From a checkpoint of a small transformer trained on Wikipedia: MLP 896 tanh GELU.
MLP neurons of a small language model. Each row is named by its layer, matrix (down: output weights) and neuron, and shows model dimensions 314-377. Each number is 200 + 20 x the weight over its row's rms, rounded and kept within 0 to 999.
A block is one neuron, or neurons of one layer that tend to fire together. Before each block is what it responds to, as a language model described it from the Wikipedia text at the highest values.

Description: Heading-line terminators
L6.down29,169,208,203,183,194,197,219,195,213,196,240,192,199,212,201,190,211,210,218,176,214,229,207,206,242,197,221,174,213,217,167,180,213,159,177,220,210,171,209,207,167,203,193,226,183,175,197,235,201,177,199,201,196,209,221,232,209,210,242,227,198,209,200,206
L6.down57,180,214,191,184,195,191,223,208,202,225,217,215,154,195,185,183,183,208,177,230,221,221,185,225,210,190,225,197,242,181,206,207,174,181,194,187,237,182,176,196,213,215,227,224,222,200,200,181,206,202,184,218,219,206,222,190,205,187,238,225,202,185,205,162
L6.down151,161,217,170,198,209,226,190,189,204,209,183,202,205,196,212,190,219,194,229,212,184,227,224,199,187,198,213,184,202,181,182,202,184,170,201,203,187,211,150,228,198,189,254,187,204,194,181,209,176,213,183,144,214,173,191,207,204,161,219,183,210,181,179,200
L6.down489,250,189,185,191,201,188,223,178,233,187,200,224,207,222,211,217,212,196,198,184,224,174,186,184,211,210,219,193,214,199,183,192,187,182,179,194,197,207,219,182,194,191,201,221,201,183,199,190,228,202,159,212,191,205,224,210,174,231,198,199,198,189,196,217

Description: Compound hyphens
L2.down295,189,209,180,237,199,166,194,213,225,165,229,181,207,203,216,212,188,208,188,196,167,183,206,208,198,219,213,216,243,208,208,170,201,205,183,181,188,232,173,167,191,218,205,160,197,192,229,208,169,198,179,204,185,171,214,165,223,224,179,197,236,215,155,183

Description: Second word-piece after a consonant onset
L4.down26,192,210,213,200,188,183,220,203,205,185,213,167,197,199,208,216,210,168,200,201,220,167,213,203,239,170,192,193,178,204,172,221,205,160,206,208,181,219,203,200,209,201,185,207,205,173,224,209,149,236,245,191,203,176,206,223,196,215,232,240,202,182,211,206
L4.down117,189,201,204,209,177,232,233,222,221,183,202,224,200,170,164,207,190,205,178,218,202,200,205,208,211,208,175,185,207,199,235,186,199,187,241,153,155,211,229,196,241,165,212,205,190,180,193,219,214,212,208,211,168,215,212,227,213,172,209,164,210,189,206,226
L4.down297,181,185,198,203,217,210,165,213,240,189,210,228,226,166,190,206,201,149,220,201,248,164,167,188,208,206,210,209,191,202,230,191,203,200,174,172,196,220,174,210,210,221,206,222,178,185,173,205,210,207,190,170,205,194,200,207,140,213,205,228,208,207,212,184
L4.down883,199,167,177,199,165,206,212,178,228,227,196,180,198,157,213,205,187,190,148,191,193,211,239,187,215,220,195,209,168,196,191,200,192,218,247,164,191,204,204,207,178,244,152,185,207,211,203,188,238,211,233,219,197,198,211,221,214,199,193,208,217,186,183,154

Description: Wiki heading closers
L4.down20,152,208,193,179,213,183,185,245,190,207,214,198,221,217,199,211,214,215,227,190,274,206,240,153,172,210,198,189,180,204,194,210,219,229,215,181,222,188,174,202,192,181,192,219,203,240,185,181,186,215,191,236,218,203,201,184,195,184,178,174,187,159,180,205
L4.down90,209,200,223,190,253,234,195,171,220,194,250,186,167,189,151,180,193,206,176,216,216,205,213,184,207,183,225,173,256,186,175,212,172,234,187,214,191,196,235,229,197,189,188,223,163,170,214,201,213,192,201,220,219,195,201,210,219,211,221,180,177,216,172,205
L4.down281,152,211,215,225,231,190,192,200,218,199,214,220,183,195,186,228,165,241,181,187,237,191,221,222,202,193,207,189,214,168,178,190,184,207,212,178,203,204,191,205,222,184,199,200,200,214,186,170,196,225,202,210,197,149,210,178,159,206,172,222,194,176,187,207
L4.down770,230,176,192,221,155,233,180,206,201,194,205,182,212,220,208,157,216,208,223,198,195,210,182,233,188,201,208,224,178,205,179,185,167,198,190,136,175,243,207,175,182,200,227,172,234,185,228,199,170,218,203,207,204,219,247,159,188,169,204,199,236,186,187,207

Description: Table and heading cells
L6.down236,175,186,203,209,214,190,185,206,227,188,185,190,184,201,194,205,201,189,195,201,200,167,196,206,215,205,200,186,223,217,185,212,222,197,183,173,207,206,177,164,186,152,209,213,202,207,205,172,184,200,198,180,210,179,186,196,196,177,251,220,186,214,229,189
L6.down329,203,217,177,166,193,210,189,196,211,196,225,191,212,218,181,217,176,220,228,225,171,197,217,209,224,193,196,174,192,198,217,184,197,193,194,178,182,190,212,208,217,219,193,220,165,193,208,254,186,210,195,215,184,192,195,200,220,193,187,208,214,183,175,188
L6.down341,198,185,193,197,200,192,200,211,197,218,172,205,186,197,237,189,179,179,180,191,225,212,190,196,206,205,167,209,215,206,188,185,231,211,196,201,218,197,180,242,183,180,190,216,221,180,197,219,187,181,214,198,187,210,154,166,218,175,202,209,207,177,232,191
L6.down458,228,189,219,208,198,208,173,193,208,204,164,233,192,228,207,208,241,180,199,209,235,215,164,199,204,183,176,185,184,199,209,178,217,237,200,194,204,187,208,203,217,225,216,209,201,156,230,164,177,216,223,204,187,226,218,163,170,229,194,200,223,214,217,207

Description: Table pipes and word-starts
L2.down680,190,209,216,235,229,223,207,204,188,198,212,184,184,202,221,202,203,194,197,219,235,183,208,198,190,199,216,214,223,203,207,202,195,179,185,183,162,215,187,199,219,207,163,185,215,185,179,241,199,181,227,183,154,196,199,194,192,223,180,206,185,226,190,204

Description: Wiki heading equals signs
L2.down307,253,192,222,200,246,204,240,182,207,147,222,165,211,223,183,182,234,203,218,220,196,199,212,184,174,195,205,235,215,219,191,223,225,186,227,200,202,233,149,189,196,179,232,191,170,215,190,214,208,174,206,269,213,199,186,206,194,234,192,191,209,191,167,197

Description: Verb stem completion
L2.down616,189,190,201,204,215,182,193,183,227,209,232,174,179,170,200,238,209,221,193,200,225,222,187,197,183,208,184,203,210,245,172,199,189,185,191,205,207,205,168,203,121,182,189,201,165,223,211,229,213,219,207,228,198,225,166,169,163,201,204,185,185,229,186,184

Description: Mid-word fragment continuation
L6.down282,187,216,218,210,187,193,185,240,218,209,200,197,208,187,230,210,192,215,159,204,198,191,197,206,180,175,222,173,196,153,176,206,238,225,172,198,203,216,235,155,212,193,176,220,202,203,173,192,206,223,168,239,212,206,245,188,194,249,192,213,185,181,218,187
L6.down332,227,196,164,195,227,165,178,239,233,169,178,187,173,196,190,215,188,181,176,197,193,193,191,195,216,184,216,167,217,211,196,179,244,211,204,203,201,198,209,205,199,247,187,162,180,222,202,194,207,183,209,183,202,175,188,181,212,215,235,196,213,195,225,198
L6.down389,211,204,142,222,210,187,185,212,215,190,193,201,243,188,211,216,226,193,218,194,207,186,198,186,229,210,207,192,203,256,235,251,240,221,211,188,173,196,184,215,173,212,190,208,210,196,205,227,206,216,158,207,198,190,211,196,224,214,225,167,203,219,221,187
L6.down879,193,252,170,234,216,207,224,181,189,210,209,163,243,193,203,193,222,187,239,221,194,227,216,166,194,228,152,228,210,228,232,185,192,182,208,190,198,183,222,195,222,205,207,192,187,176,194,198,169,225,192,185,174,192,196,206,168,195,178,226,182,196,192,190

Description: Main verb after subject
L6.down85,188,182,184,169,180,217,194,214,183,200,193,172,192,199,203,200,197,202,217,189,201,196,189,216,213,216,207,248,210,190,205,196,185,191,197,207,209,206,227,172,176,208,193,210,179,218,191,201,193,219,212,216,219,225,216,167,183,229,206,163,219,236,230,185
L6.down356,233,218,233,206,201,181,220,204,233,209,201,223,201,207,230,178,192,233,212,226,217,223,197,204,201,206,189,170,197,189,196,183,232,201,176,172,176,191,191,228,237,229,183,204,198,230,178,168,204,204,229,175,188,177,238,195,199,178,203,215,232,183,181,182
L6.down444,180,196,208,183,182,197,195,190,181,197,190,193,202,219,191,180,186,269,185,219,246,240,220,188,204,170,207,226,170,180,185,199,207,227,202,200,232,175,238,176,194,218,208,192,230,209,197,178,221,201,172,192,221,216,181,229,187,225,186,168,211,213,189,203
L6.down872,176,200,208,220,186,216,186,190,194,227,203,267,185,170,216,176,162,231,202,190,195,213,170,239,193,211,205,192,205,183,200,184,205,220,181,161,211,161,164,188,239,221,205,214,230,223,176,196,186,217,181,245,187,188,182,218,239,181,209,210,162,215,231,217

Description: Table header cells
L4.down203,185,175,214,214,204,187,227,221,180,196,175,216,193,193,198,201,198,199,194,158,220,253,175,170,205,215,205,195,225,194,190,170,177,183,183,186,212,240,181,222,170,212,202,161,192,204,170,226,221,192,244,142,209,238,198,223,207,228,203,187,186,136,235,164
L4.down422,202,202,199,187,212,221,202,224,183,149,191,212,176,202,171,188,211,221,186,222,200,196,213,223,200,197,180,182,225,225,163,209,190,197,170,178,171,214,208,198,176,181,187,174,238,197,208,223,201,226,224,183,199,192,189,182,215,218,214,198,216,231,234,208
L4.down583,203,209,233,202,197,204,208,199,216,209,202,230,179,206,187,179,180,220,217,207,224,192,180,200,222,199,175,198,179,182,160,204,197,230,174,206,217,205,222,202,180,205,212,185,155,148,243,212,190,202,188,223,199,203,183,181,189,146,167,215,170,213,224,203
L4.down776,230,196,224,212,232,201,170,211,246,201,212,156,213,183,195,198,190,215,209,196,239,185,185,205,211,207,200,180,184,154,170,196,215,196,212,238,193,201,206,172,199,173,194,208,178,181,166,193,246,186,190,190,216,181,188,157,192,221,215,213,229,205,202,181

Description: Verb-completing word pieces
L4.down332,207,217,193,175,200,200,198,206,218,191,190,202,188,192,208,217,228,198,214,198,236,195,184,237,185,239,231,224,217,184,234,172,208,173,201,184,220,187,206,166,179,213,207,239,212,172,182,216,188,188,167,239,211,207,218,214,155,204,205,180,167,196,205,172
L4.down395,163,207,243,204,194,199,215,193,192,220,179,182,182,204,210,196,184,177,173,185,225,208,159,203,190,190,209,195,206,230,165,200,228,182,179,195,222,192,176,184,221,220,183,180,224,175,182,179,204,219,188,175,245,190,180,199,191,188,228,210,213,184,197,173
L4.down398,185,162,181,215,202,221,181,208,145,217,210,205,173,213,167,173,197,188,201,186,211,194,199,209,235,195,210,212,215,211,178,183,192,208,197,190,222,180,207,189,218,188,211,179,237,217,200,218,222,168,190,247,222,197,242,201,217,184,192,216,205,193,210,222
L4.down795,201,212,237,210,210,197,188,191,161,189,227,200,193,174,210,203,190,200,180,216,190,240,195,181,218,219,216,191,202,206,219,159,185,169,178,179,162,228,243,207,159,217,210,208,197,198,211,220,228,202,212,193,199,209,211,188,180,189,203,232,155,232,195,218